python train.py --n_layer=12 --head_dim=32 --vocab_size=32768 --norm_place="pre" --bias="none" --tie_embeddings=false --extras=["capped logits"]
MLP neurons of a small language model. Each row is named by its layer, matrix (gate and up: input weights; down: output weights) and neuron, and shows model dimensions 112-239. Each number is 128 + 24 x the weight over its row's rms, rounded and kept within 0 to 255. Numbers have three digits each. A neuron's up and down rows have the sign that makes its largest values positive.
Before each neuron's rows, "fires before" lists the tokens most often just after its 100 highest values on Wikipedia text that the model never trained on; "fires after" lists the tokens most often just before its 100 highest values on Wikipedia text that the model never trained on. A number after a token or word is its count.

fires before: "0" 17, "3" 13, "5" 10, "7" 9, "1" 8, "6" 8
fires after: "," 76
L8.gate339:097128083133157088100088114073149174158078113125118115136148155081137133134166179124139127094144148164198141090131139175133118131112135122106170120130139156142129110163169141108105115096126134160132118125141143122121135147118154100184124118112130144106117104084104115148095105144126138105076106175143096135123112150134097138155110129143077122132113095106132108158129152109133077115123
L8.up339:142164110136186163129143132120146127106094117110138131119125100134098145126167134118151145144152109106134134129106100106157159161119157121188134095144102147111139123120112155126163123114112125150066144149165136095134147163144178122121140155131109150144090120090126116085116124127127129132155155116121157142149131138149088105113130087154137107162143109161069065148124123126130122153148
L8.down339:135135121127103162115111146121120119048123132141155113129151134099135141146119092106149159133118128122124122200147106142151146164105146106125142144166118107125139146126097130114108113172154117151081104132157107147142127146139125125142116150122145115160097125117126103111171188150146077077162123100102137117114145119147127155130133139133134102161110171170144155154140108137104156118129

fires before: " May" 14, " January" 13, " March" 12, " July" 11, " August" 8
fires after: " " 75, "'\n" 7, "\n" 4
L8.gate591:115128116134128130165131096108098159105157124101113096160086150139167146117098140123139109143122141096119111135152114173139119120124123110107125118130125131154088108151157113118147120085100125110153160165116164135161116157095106120147120144131124125117133140171076153157121120140159077168124088105148130143126129110101152126134158143151128100143139119123133134111100173122119167110132
L8.up591:087136166139091175087149178130135134139117140059157164148096119125157084156132084177113096143144126125121095152106099163137141133091131121175141103084120150092154130104102105129128149134172115126118105138126104128149109138149121144116137164092158156130153122118122106158117140124154147157119114123122171111113113089116166120092149128143112144111140124146137129130096111130115160122125
L8.down591:159100127128119074131132159130139183150141117111133155121167164104138129130147134131102173147113146188126161145153111109155115161128148126100130126117152119146192113138114132111107131152193171149119120070118131129143147115133160106119104124113163094088136153098135129123147123114126147127106110180108122118133104149132102081121129150150123127184138172102137081109131127132117111131093

fires before: " |" 39, " |\n" 9, "\n" 5
fires after: " |" 37, "|" 9, " was" 4
L9.gate514:076124109116145153127144120075136096126113138107133099115141119113148137116147136118127065143125132165108104098148114147126126148101130099130095118088099126124143194153174129136105104092096129113104084152141087096154122146131127119126130134103102137169098119084106124147130105155139184090112064128152128136109163136153139110101096138105110156122127139180140127140101117132157130144129
L9.up514:151102135104141188108128153126113169170145114142129116129091117157117143140140092162124159120124156136146133115142129145066128150119047145151115152134135174092146101137156115145113144141143137147094133125106097143140078114129135164142099162120102100146101167102120134129131171116131151125126139184128105127148099131144104115102103094166144157131132126085133161158147121125107080116129
L9.down514:136120113075168115184107151171152145148096110071142165106164180090129102117102134078124132131110107146089145164127124121146100120088155128144141189175117134146146112052117086178116076150113115145109108126152145144080127122137153085142139148168141139126117176108122106165134122157138160124087111150146163145114116135132120112158107075090118095111157192155122130153140132149151135112127

fires before: ")" 17, " a" 13, " an" 10, ")," 7, ")\n\n" 5, "\n" 5
fires after: "19" 31, "20" 19, ")" 15, " " 5
L4.gate144:107130098150110100135127135124156105098166111146148130149109114136108109119155121160105157126153108093112100127149125144156095124070137147150128152142121125138119133155193117108168114083148124127163106129070146123101112094143091119140133079109153108101097154136130086129162126117152124121148128077162089110119133123136081154145120139107157133119168053144129144122103141155135107105124
L4.up144:149160133070139173130143124094119109110120151137132147106122141143110149103106132121098111120105149129135084172170118130159093143130120163109120096090143148138133118112088159129129106092152114141142147142146145077119160139115100091128147113123165128121146131153111125138172086136092134159154127132128114136138172140142143054153085105127113144150148154176112132119134118151132161163130
L4.down144:157106149116157082108091087147135140143147134132161140125151093147145137122151136104109147118113101125103121101127111109099141136167117120128099133096115174086100139163122098135109114133132118138101069101151124130091134074105110165160156096126158147108128093097105108145120149114163110105082148086163090152150125136134160113118146159148148105127124133120147116120142104152124171118138

fires before: "." 84, "8" 7
fires after: " " 36, "\n" 19, "|" 11, ")\n" 9, " −" 5
L9.gate399:130129134044171122158110161113081135101139101119140093180132111108100121101125100164175111128124117151116121113162143156156131176124152125072123090140112100173101150138118128128094143114140159124151124129080168170115138103158128126163138096130155172139128136126111137130109087126116115149169090124103162099140142135136131147142107116194139112138123116127124079138128128108141159162147
L9.up399:171133161139173149154126125139096092126136146108067106072100127116098101091057139127097100117115132117114129148145125163127100132080145127118133115156124148115101144123181143149080106101145120186116101109105139107157125135120135172142123117124147185133147165113112123127123136114109121137146127123091088137108127134137146125092150148104088114143063115136101130086141117091103137110125
L9.down399:144149125144116167119140193135105176088127109099137118100148113127124140148180101115119122126121093109133147161114099135088149092140140146114152178130136132099165089155112117137155131121142132149073101131126113149134151145154190146125126151110098092079159148092125127099097133131115150135143143131119122168103115127138162125119143108156125118102145154116160160141130107126157125131178

fires before: " " 30, "ovich" 15, " Capital" 7, " SEC" 5, " W" 4
fires after: " " 47, " Grig" 17, ")" 16, ";" 7, ");" 4
L4.gate608:106134129148149112138078080152168140115146168140128148129136139100168132128112150130090142172120105132150116146187132105128145104145126118121124133145147131092127147134145161113108103056109101162096152130085116128134173100128106105119168116148116147098116162131111147148143082148148129132143150187116110127127117149115146131172137111142116140126136146150136103174107141093098166106148
L4.up608:123147165117146113128133097097123132122136156133078102170177119120132114142138133093147140127142135122136128155145133105129141109136148172114087129129125124105150115099113120143092116124119116084084176132123122126119107100108126138154146144128130140073095159125150152124114148099118121144130148125131144179105115163123123170150137170094130180098095133134161131114153088157138121179138
L4.down608:119126143149149138106092125096149112133110120132102123115130107158097093159102125119130160131166146123115123162139106104114139105125141100136077157111109098150131123139150104131085157157106142136105088120136089154100120127134129101125101141098129122152125117122094102154129145125159147105137149151167138128126115077118112169142121097095182165135146106137119184126150136175165150138130

fires before: " to" 32, "," 12, "–" 10, " and" 10, "s" 6
fires after: " " 28, "19" 22, "20" 12, "18" 6
L9.gate680:114124124115116125129098158125169166173121127149163136124103125130168126129103127106111135123148147146133155157135165131144140161157135145139154090132093129145183108182145167082085082103146100112148139086144152138118103106117115158135134127165149144107208094147144103161143139156115132174137112129102170122141131083086138149148127133137131091136119066140147087138147110109141129125131
L9.up680:086126114127141150114151129128162172117129116135102188156129159140087113115134210156116106123134166141146135150108122125101110102144120122146101093182140154124097107122140114103065099140146159110152101102131159111139146116105089120155140152130153106086145161137171141127160132140095121108128146114115163130126136119126140118131178147120146105134142123133143080131117161139123125161135
L9.down680:142102114118145145123108123147152157136146129170157158152139116085150091147092113109091129129110133129107108146139114130086111116134163130148117108131135111183110142052141113083144071104139127106162136164133150131106109082104118166096105119130112126163152087135137107124174134097163117085106122105103102155142115158110150095101123113138131113168059124189106115115141115117118137123140

fires before: "22" 26, "2" 12, "16" 11, "J" 4, "mani" 4, "26" 4
fires after: " |" 32, " " 27, " (" 4, "-K" 4
L8.gate570:097140085164114125139131153121110125176145102112117151140148108131093116103131142119079125153136112135133147166146120098104130144147095133100085105137175144134095131166159109137137127124144148152090152116098112167137155122152119126151149139132107080137162136131091127119099162157159098101116120116116153137135107179106132152161119104152151062144139115124135119115118139110128133134110
L8.up570:110137109116081129153094135139083121141118101111120112143172104165123111066135157118112130130121112122129123113145099099100132117114119112118110143115128124157145154144141176131150116132169153149146119120076146097155101105169132130107083133117113103128107136103148149136134179161142110104096132121140108153125164123137069090195119100102120079111107125142114101128124157110151131141116
L8.down570:109142179135115160132095141100113152118129121137131119150159137150135122089129154092130139173148154127140152116123130138108136104105157169125107155165099124156098132055126125148113096133136159120124155092128094155123081106090137108120137142165150131121128128085129131131121165123115103149085105113111104114154186093135089133159141128136132120163102151096120144138139132090134118153118

fires before: "." 39, ":" 10, " the" 5, " ft" 4
fires after: " " 51, ":" 9
L8.gate340:090142109090134100145129155097084149139118101105136091154125137140091140115131132111161124153128137186118109126147146102117081131150152103109104124131116103176153120173115147068122138088153135146140116169134112106121112092115101111152140147104089097160154152120134117135117099102141131118124093161142118177139114098127097148114136175105084078165165101143116106132105141135121156133129
L8.up340:133162119134121162107172148113131154111121123126103119093119108152146107141110063153129105138109129180134110128130133092158111138120078108116191139139112106151124081124106129117114137133150114125137117162110126116106153114140108137109196141129116144144148116098123134161151126145122110123116118136103156148147077155120087147123125136155125163152152138108098140108189114106113150133103
L8.down340:140173123136145120124170176157143116127160096160093093104121110164118149176152188108142142146085100136125117119161135098147136117105138091092135133135106150119121058109152110091100120168135102150118112160105086121105151127121102132117164154142081116132107147118145131109107111095111159116090110109125139093107133134061097109095103108133094149150120154093075155114160149134125145143108

fires before: " |" 54, " footballer" 5, "-" 4
fires after: " " 53, " |" 9, "–" 7, " =\n\n" 4
L7.gate632:141087146109118143092126090138104137111100142160138148172151137120168117127103162126128116113138166117125115108112129138155155171138110147113122137101137146149120126160149152160084186126141125131114102107091138143135141119151137124119076091126145114122183122121081166094098125133119140110116125159179115116125105128104126107142132144150121096172136119113134109159130122108136120074132
L7.up632:123059165129133126142141116110143146092093192140123144121160149144119131134129134106167125131108175110109138064149137121138138118146111122097133152108147155094135135115100144132119124149105116110131090132167121154145088141133120121158160112126157128089169149145125114081144106117078087123146134139133137154134162079095131107104138135123132110116132167086118139094100156134165105104118
L7.down632:142124155134139129130084141101107088153130101047149100137102135166132121160149143142155155136159117142130125128151079103094113119147105132129130119107153089132116130056119105079130135108086124137117101120129097167147126115116159075140114143122147138138168087126130099136136110091106112127171124095114100130122131100128152129110128129122151149129167155111135158130140092161139137077126

fires before: "1" 21, "0" 20, "3" 11, "2" 9
fires after: "1" 39, "2" 16, "4" 12, "3" 10, "x" 6
L2.gate119:097129145163097156122117140164120168072143151128121099121140136134158123152150149093128103157129101115165097119151172116141129101147136108136129145161162140181104121144156143146142105161105177160132164099136120142083126154096070115131112153075115124175153114088115102158110105146144102135117142116108132115121108111124130141099094097140172147127165091115156141157105136130130106112130
L2.up119:117135118136123136119125081173131135147167126120123106110123153105137147180137069075113105144147136107132152148174126155087132120145110163152136151152107111124153146101114126137118140108075083113138118080117128185135140113144125136151088151167153087094107120114127140130103128134122107139122114111147084121124161118134078125115140142098143123129147141134134128111131123130124136077141
L2.down119:104109096125107149133116147145107146127099093174141099165110174131171164102114109109145178094164080107119115097158149116095150179133109149117158085141112103114128149091140159137142087138160143150153103106137132113102141112131142146145103097116138108120135104127151143128115146095162104162115142141136126141120130144132091156121138155116145172143146106160178079144112129116144152133159

fires before: "," 84
fires after: " " 91
L9.gate175:118137133112094140120154109107104138138204145122130123139110146130119111096143175097110135089142147150129089115179132146140144135136144167122164153094092085169145146199146114113107113132110100156114157144139156162126113128127142146143178115128119118099113171089068099142151116126138128151128143159116126128115146113135144150137140126150113145126104104084113132132141156155117100091126
L9.up175:099125105124073126141103157100128143161144094123108139140136153110114127157172187123091134098132142153169101120118113111117114138136128177085161142108105112143074150154138120110076126136095134136105126123124153119128097135138114166101149139130090087113115167111157134142160131114172134146114131125130152086134121135126131102170100147146096129138102139107144195125140156115166079081166
L9.down175:143079137117104112133101142126147172137097137152108137124138156140099108089177131096116153113145117151117086146121141110117132137125115149089104124178105133129103151086110118115099153154131114137100125092118135120106109146102144123101127134098123087121116111143140155115091138112147179137137131133115083096142126143135150125127164112119125117142175121106159165107153156126151137133149

fires before: "0" 27, "3" 14, "1" 10, "2" 8, "7" 4, "5" 4
fires after: "," 19, "6" 15, "3" 8, "4" 8, "2" 6
L7.gate459:151075094123114112137127141148131136103106129103094137129086116036128141131105118117139116117105154142153119134109146129129096107104116130118154141104163126150142127141124123140106105098154167153119126098125126158174140142145144123167095125147122122116106138118088107176113107147119103119144115159142142150123095161100130151122108110098162158135112128123167128146142130130121121077162
L7.up459:129141151075100152139131143104071096157139078109092122135166109161165110125120117101132090142160118151149112124101160159147107147133146122160121113112148169156069116142104079117098101125145098135156136073147138160123086172131102107143135105113118113103179115136091149109149107120086133160114187110129095141122154165093124179172117155151137146151121123131148091174158134156182094165119
L7.down459:174131145136110128059079132119136140144124148104109079144153098121146125112151104092129071176101132144160142119106129157115109127105166145066136135108124148111115104161129118157124144117152109106150110109154124168120114154118112147144129139111106116149102122133077124091149113145123124138122104084136157126060119156119140159130161097134136119131114138126159113150158095151160089145135

fires before: "88" 13, "89" 10, "90" 10, "91" 6, "87" 6, "86" 5
fires after: " " 54, "–" 12, "." 10, "-" 8
L9.gate470:173121085127100104171102143115134119089148108109128139114127129181149146120126110140127149108148166117144139108165147096091097170107090155147074114159138102163150119165072161125131131158138156093145136137111114143151150139133129113113112116162099125132146174136169095136070134144128117130093113129105140098154110114112096149102096106115108162105190086099139166113169154159136163081093
L9.up470:141081181118130181110125161096110131117129136147128149151125103109111093168117161089108141140121139158105116114115112092158128158101126108118133135164098084142103140144157152139122119177131134152108134146134117126166107114129131120141107124130111127131167109186124101153168145123089122115112169121150120097142148112137149119132151130155164050127119145109081122139124106164115144114153
L9.down470:136148093157114131126113131120062110092160113150116110117161123122102165116134138146104141160159120129138094115124163155150096130105151128114111133104091104136106150119138124150116119133148172112120148124114148096177147151079178143149115106088121154143164105102138145089118082156131101092162135134124154144110151131174149159136095109095163115096140106146154122105130098152139111118162

fires before: "," 70, " " 12, " he" 6
fires after: "19" 34, "20" 22, "18" 18, "15" 7
L4.gate560:108076111118146122127107132133155121114102130161123152147066150137171140110144159153123138147104141143158167138136120138135133132108117076131160128100105111144093110157147132097093126098141143136153102124082137117099158136136087113104121143128149163163178115137118098119131135120128107175115102111122120125109129105115114137152122142116127138147116089143139076148093129085145054159085
L4.up560:113085109081125155121106152116178094146132102128164174120103150152143140095181128138117166113115162144125123171112120120120109132095123120119104073145112073102077116128080124110143140187133155128139097163125145123126125150128151169093132161128112097148126152157120125187133140127121141175152141107086154135159156084090106120134156125092108137137158160115114137149112116093149142157077
L4.down560:143122126131138100116151129152094154120145114123140137071096183136113103102159118115158162148132124129137098126117119127122087183107142116153122129150123149138116133091145146155112160156165142156147111137120165115137122155097086126129120149143124090094115134087123120152109168100120179138147162104114123098087120142154134137108180136146128115136130105074137121140150122129141145167125

fires before: "25" 26, "26" 19, "24" 11, "29" 7, "28" 6, "30" 6
fires after: " " 42, "–" 8, "24" 8, " (" 7, "|" 6
L8.gate552:110112148139111153143157114148156115126173108153124149118125150147121114128143131129129137111151161115113128146160075144076133136133102112087147078140118082119127137147103166157169139139126152172113099175179123142172149058166124174117097110127084087114147136145129128130131097142149104143105152090079135130148135135144145137100144115166156121144114126176135113154127107143139126069108
L8.up552:139121152116119114107109134135104110126101135134130131149136157129119189156126109127152092115118140119095131108121175175148115165092146124146137119142143083183121136118083085114101143109136121102169157105092096091130113102132153159152129146123148130133068179147100165134173117136141140141170089150095110149115097091113149139118123088155132137119143142153152144127122116134084148056177
L8.down552:085110136174150123150112126129074107097089085157137113125120094135148165165102123137106113156162149090136123112107119105125099130149106121104121138117131149144091113192138113116135135105128125159163185123130094093089108183141096140145139124149132106131144116164154155139161130111173138129122138130142146109136106130103085143157157067128116139106116063176118112091143131130089122112143

fires before: "29" 14, "31" 13, "30" 11, "24" 9, "28" 8
fires after: " |" 33, " " 28, "|" 13, "–" 6, " +" 5
L9.gate690:158122105156131174091117092098122106114107106147112114145148126159132160132100146124114155103163114117095138161117134162118078110136116133113113115131080109148087126166131137152159155118105098139138166107099112128165134124149172132147128149120121119114114116129169143098120138186128151099127144165125096142129111135163151149165107141117130134135109107125118150160144112127128184122181
L9.up690:142102170122104148168130161148120085122096102136177175147132127123137148102146129136061122071130123091112123153142183146131078106154140108137112144144134099119131133146086129146145166161131133104117161197126107155118148112127137141085075107132126107144157141111126121110128138160162109105135089132136113131137124089132136112130115129144128138139110135104139107105109123162161159117121
L9.down690:120117143129150142116197106117086095091143122136142124108157113109129168126107122143135124137152113134106136113116133115115080135152102122081109124129126145133111153076138092121152131152121143151140158157153108127140141172134111141133128161133140129110163105151120137124096111099166125122119113130124113149099133128138108077134152083138103124137105106147131142133093131120088113114112

fires before: " |" 80, "." 10
fires after: " " 60, " |" 15, "|" 8, "\n" 4, " High" 4
L8.gate346:145110104115119167097146129124178128128122139127191097134107124102134135138158117160144113131124134152145131152109118150137141128103123087133143138132120144067109110147129132141137130128139121140131137137095100141198144152047160173116123111113140125142119073179109099124158144127153136101164080158127102095130103121111064076125112159190149144115143108159162089142152128110167107112130
L8.up346:128146116118118090132163162151116091153112114128126150124135132123121125138179105180123089172127114154122142141111108112164099165105128142116130100184095163131222165114157148120151150108115114105105109129144149146113113150125145135135101091133154119118114134125111140134111201145115142142150114085151149120130130108138161132191165119103149146119106097126128090134137104138101177111133
L8.down346:153148142147135121083150131112118115157095116103093126099154130132177157143128131126143112143137099084127152122076152158150100166098125112141137124152113140125105136190165115075117144146140120067094124163103154071127146133150100123097088152144138157157087161113105174117150119130146093143142131093120113125149134143125068156125140106107128118133122193150175172104126107120144141159101

fires before: "91" 15, "92" 11, "90" 11, "93" 9, " |\n" 7, "88" 6
fires after: " " 64, "–" 11, " |" 11, "-" 6
L8.gate243:143097138096123115146111128164125135167124114109154108117159140100140133085141120105125103078179101139133132137121097119120096174092126092111127100139101097162086139144135118115131129124143140149139139099169113139102165140141181152135089106095144122147108082137112123172121107118109177133093114108133111117115134131143170118136148139142120143167145111161152160122141095116125139104114
L8.up243:140067111121102155114118132122114112146117125105118148141142105106154143081147145106167151155118157124092113122100130145157184162129165119117078122159113120103147120126155116175141148098147131107122130129160129136134206126134137118133103138124157115128127131136122124151108138090124170174082136132117117109095109129156090120083152129107147124148099110110147156137124097145202159155094
L8.down243:181139141170202140120114157136115154083108171104166106149130147131165106118117138103136112153158131113123134104084112177147127136077145112125069109130100130090139125113165117147121115132123090157147109100101110126168138128079152094146148124114133113113152110146124098124097142174116075123135127139128126143081083139114140139146090117157130137128160164140111143125145138114124144140137

fires before: "10" 12, "13" 9, "09" 9, "12" 8, "11" 7, "16" 5
fires after: " " 70
L7.gate210:152131085083112053144102123112140145112113095128122123189137123066116137150105071122157139106136144166151150112154146153147120093141134179116139131098127147124174117125143140102090149098109129148147110159107104093157127145150119122177142114153135111115077103145122109132111157142125159141127104149120110147144127133129105123104107132072130168129131110091119128166135127126127135080123
L7.up210:139133099101154122113107117130099073123160141075132080174134145092166150139115107151126113154122123124153087148142070122160144157124131137119093124144127097147135140134069117116126130154170145121103164170121139114106128118173136168131078136155131139116162111163108128122129108108152124150157119100148200124134112126109114098128197139159127144167125133144161106137147140085126114125152
L7.down210:119122108112132096105084092111129099141151131148149128149111102172130135108139108093175111174155126134136104100174145128098111167092123102167101134157139146123123128176126102104124156137121111145106188120154120158118116173091160142140127123137104103158129108138115111145126086125146141101131096165098142137193124130153096138099142106083147130140126122101115119158165142102141131134160

fires before: " " 68, "." 13
fires after: " |" 22, "|" 14, " " 11, " on" 11, "On" 4, "4" 4
L8.gate534:145109119104125083124136112109155129102101101108138124176131107110147078112115132121168142116101121146090121144088103121143140080138114097170120090177128165143129138143142122148153121098158139123156139144087099106144108144121154124110142116111091124121161129146118124127142090154144150110097121162121087114137177113144113149113128126151122120122124130102163115164110127127139131135146
L8.up534:123105120147124099158125067190133142161142122144140161135122113106134155132123160158104084117096136129138126188113114119167114169090147099137120093096083151136110126104156175133144092078121144130106145136100150139130143083141161121135150142148113154151103118107163127161121121161112126103152158151140144123122140147141093137114189084173107120121111164115141097133121104103093081148163
L8.down534:110129083140127167126116159104131094144109133149150125132153126082116114132142133131130139117104158151149203175129108105122096156161118124072123167177144092145139131120118097102136172100114159143140127088112138117127153125134102138121134122166133131164114121174130121088157124115134131129143109097094152104112113120137101124117106144129091186090149140109124101153105114092114139116085

fires before: "s" 22, "70" 11, "80" 9, "90" 8, "60" 7, " season" 5
fires after: " " 50, "19" 21, "–" 7, "20" 5, "-" 4
L8.gate74:084111134139129101142116108133125165090162127115128129153119119100106126110139082121041101112101153134174107117126108102138135122092096127143167134097125098138065119178146140107117103101084150111170114150117167124130126099154097163148136114120105126130142119119131161141125134177124139147146101150119118121120148087093106125137147133157189135154162130107158130148113131119142132125118
L8.up74:119105120147109152115121136103109078146117147109152114115156122118116128176150099105110163180120113169108150098075128124144086155121094142127114117151119130102137081111112188108112120159086120137112133138149140116112128128167109157166164108085155101123156108141129146153104123123122188160138121137127122121100149103120132123153147087119148119136164131082123133125102103173151126120098
L8.down74:117133118119139149153171119140130136152115107126164127121148112132115103125102125120165140067162138133112122109061129149149118156128135092173113102130155133093123085136108162111099124132109092188101116109193135123111139156117148119187147090139169140120145126176144131132135100112137086181120114120129133155150156106099146095140109141117135122139156134106103088147109177145126085072072

fires before: "0" 37, "1" 9, "3" 6, "20" 6, " Lin" 6, "2" 4
fires after: " |" 62, " /" 13, "-" 6, "'\n" 6, "\n" 4
L4.gate39:146156122090095124114131109089108150122087116160134136141114117076141096138112114114171127106141133135147116110143181136159121099132114111098140056115161116135140117144089137136126115115124077119138086142148116183191147113125143112145123133152099136119139121142127119156086135092083133149143115148114132147146106156100162173146138113144136136125113124154109097180125117132093100158180
L4.up39:101111125133106160133123126091127144177072137121119152094154153099106122110156152119141135118149126124134124101114115109101140086122125148176128116137119078124137104145139117126094159140110143159092147154108107160100116125178083107120135105134115132116079113152163153128174166138112145125111105106115123095117143106089139121107139120065120135140124072160109168170077175144184100118147
L4.down39:137145140124162157165143145074136090112140103109131129089103110154124124090150105100104147130170091099132120098124086137094137130120127110164121099118122150095150165089106125111111103138136127129100135086116154101140098114164118144130137140158162103130161130157165151107127106150097096120149122085106168109168120129128170126108110137125120134175159122147136087128121126149099143131125

fires before: " |" 37, "." 12, "-" 8, " third" 7, "0" 6, " second" 5
fires after: " " 51, " medal" 13, " (" 7, " |" 7, "2" 6
L7.gate44:125145161093148139098164123133154103130130116154102089148126109114112138176091159165186165050127116129137107080134093113130090091138125144134191104108077155120180100134140150132106158138099136120145110119147134108127137133139086146158151100118142171139107126132107088128104153160133131178118144119125121142136159159105127140141172101176125103165073124149165103103126124115118119140164
L7.up44:138123105106138090149121103117136138125110144178151088144144105119093152125121118153185099072122139134178108128103147168150120122151122106119130115091112159123153147165127128192174157124164111144127114090115126135164159169131126150120081144140111150120129175113103125117099144094099150131144113172165094139108123150136079114115149073162118112126069137137156117133126115153101117118118
L7.down44:126147157125113130146135164151142105116138176117133130101101138147136124138178191131150151143119101097141158095125110144120130144113130136113108097148127142099134115088120172124105140143085116137088089123123081102107125112116123117152110144154107143147125077139142130122150094153104087105174120097109124162127138075141119092120163131172155127119139219104115162112085104116141126138155

fires before: "7" 11, "5" 11, "6" 10, "3" 10, "4" 10, " |" 10
fires after: "," 61, " " 36
L7.gate201:173117143116153145138114132172184156129132121136096169166087150093106114136116087146150101137142164128152098140146118104180133176122161124124145121134143134138096116157127121142141137144129122131157173134140165124167140150138134142135085099086103130158169115169145121122117130134099130133113137126160111130133114152132147135124138108129164103179107106120194143117092150109159103120100
L7.up201:136137090161094098143127104107127141173127116144089102140168138106132161141165127156117093135090149128113159101120150106130156088118121131098111110128132129149132102163139099145091089069128099113154121137137160126124131134078108091101136135117142088107122112113145173102111149105103125133116099153068115146140097144137170107165186133111096071144137146143130151099132109161106141129126
L7.down201:141068169060131114095148103165177145100108133134133141136140181143101115141114126141146101156110122159107092109126112127152128133128150127111136138125156147158149135170147119106156110147167107130102148123148142090120116113131152153141112108084112150153139098122101138134168137141146138139124122124145120111147157136101160113129104147148159132149131113143163119141096090103133070146085

fires before: " |" 30, " -" 18, ":" 17, "," 8
fires after: "19" 26, "–" 22, ":" 17, "20" 6
L4.gate488:131135127125156141140063125108161181139146139131127131107084116116118119107121087174101109125135148161129163138108134143102104149143140107155109123117144109108149143151118124081120133122140119120132139134100126142156141114159142077092128139182105069117095166143109109142172122091140144073152135119121142088135085150141092157089115128146195130152146120156149124128123125096098139093154
L4.up488:119109141082153113096095152151090127095117099144122126153151150173071150100157130126124129126133133141170135102092148103135112141077151126146103103128070137118128126123094164125163115142095135133170126171143092166159143101113108160080110135149132123157097118100107107146144138100141131130143128110146112118135139077085103107103142140116112138162129095129120122156122140154158084153135
L4.down488:144116179108132111122151157139112172151161155121167147129112149115156116138112116158120096129072143119122156125126105105099144112110107167160143131113126078118130111130133097144108163121118188098148121138106113142141114106100124117093121105119131145122181151126149159125154166137154132134134120118139102141119107152133061131125102086155108157143111078086189121127163092135115125141138

fires before: "85" 14, "88" 10, "86" 9, "87" 8, "90" 7, "84" 6
fires after: " " 72, "–" 12, "-" 6, " (" 5
L9.gate537:151093145080125127133105188122135147157110137141136072118193106147148156114135124144115096100107128153106114150131129153119057110123133164092142102093108106133142140179116127134140135135078135108144167147104093173140115115103128070144144141156132113182138159106131139097094151152142164146096094124109133145129168103096139125103151165093121127119142135108097135147156125143103106106128
L9.up537:111109110160143110099121107083100111111146105152191116146118123124133142133145069101146099146174134124115151132142137142175130112152136084094078188132119105129145133129130107131133156106162156144125144143109116158148122119132128124173108126181112173144146126106086102141110111107093119113148125140142108178161090164110146168145109177143130099147150128120126130136104130120101134134161
L9.down537:129077105095132101146101128152106123139170132160135167177147135143102122110146120135119131115091136168130164121119142117107099104137099087090104101141110113111186101147137111128112123164138115102169135141162127157139100137105177120178143134149136158109120113131134105086134111147125176133094117142116147137082136128136139133093099139162127140107123135124111103134160183142096117128105

fires before: "1" 21, " |" 21, "0" 14, "3" 9, "2" 7
fires after: "1" 31, "2" 13, "|" 13, "3" 10, " |" 9, "4" 4
L4.gate403:115155112145102152121130118127099130097096105120149121163103118141128135174131133142113148132166131148138107119115152161193144141133112106135164117130124118147151116147111123118136137122121095165126114113094085115137139124082105130141153135103174106176140105106168133135142117138101132111123130113099091140156133179099095146163117118155140177156158096100140155102147111093097110153142
L4.up403:164140130128115141105143155094101100095128141126140179151114170170130139121139099131128099145109155096125151138141097101129135173110138121100119128141137158117134147087068120163158081094156145093103114117135128119135172124152134128103122124148151123169127096147140140137153115113082127112136153185095144126119118183145135145156171122144142137139132141114157142171151146083109135160158
L4.down403:136131155122128095093124073091139169156138154142116094146127127106144100115135185093117098127106151110161109157155136151112166101142079176130158149153117110154141114174122112136164150153091137133150115117157159118150119140156122132140088164144090148129122140122079171111129111126197179143125114105171145159122102138124145153123182101157119116147152138101129085100123141091146145136124

fires before: " |" 45, " |\n" 7, "," 4
fires after: " " 44, " +" 6
L4.gate118:123118125136152125134098119114134110131102115136087091124137147114138122149123083122160136156115122139054137140112115129126141115116149124108130153140133139070108144155121145160129112115136124163107153111139144114140163135087109114146130141095121111191130173183147123118170116138143130121143114083098119152153133156105127130094144110146146110151172138146132118145093137155151148163132
L4.up118:176099165164111137115133123101141151147093131148097131118121134105150119164116129121136110134109159083121127131076157099097116138118137054136086115122095126097158165115152135149133101136110172175134119104128154103155134146049138133159122138105081114116120123142121121114134152156138110128140179127113120162117097157112121146136154178122143148164108140158128118136164172115135150113112
L4.down118:130205099146135093137103106182158139150122138163112138109140103108130132183127119124092149129086128178114141103156079129097126139114107127111139096134113131093136145073098128111135101104131113130141130095129079113119117144154131114132143116171141134128172139128128127141120139166147100103149150146110127118146110139102133147146091100120108170119143150146138162116141115099130109143112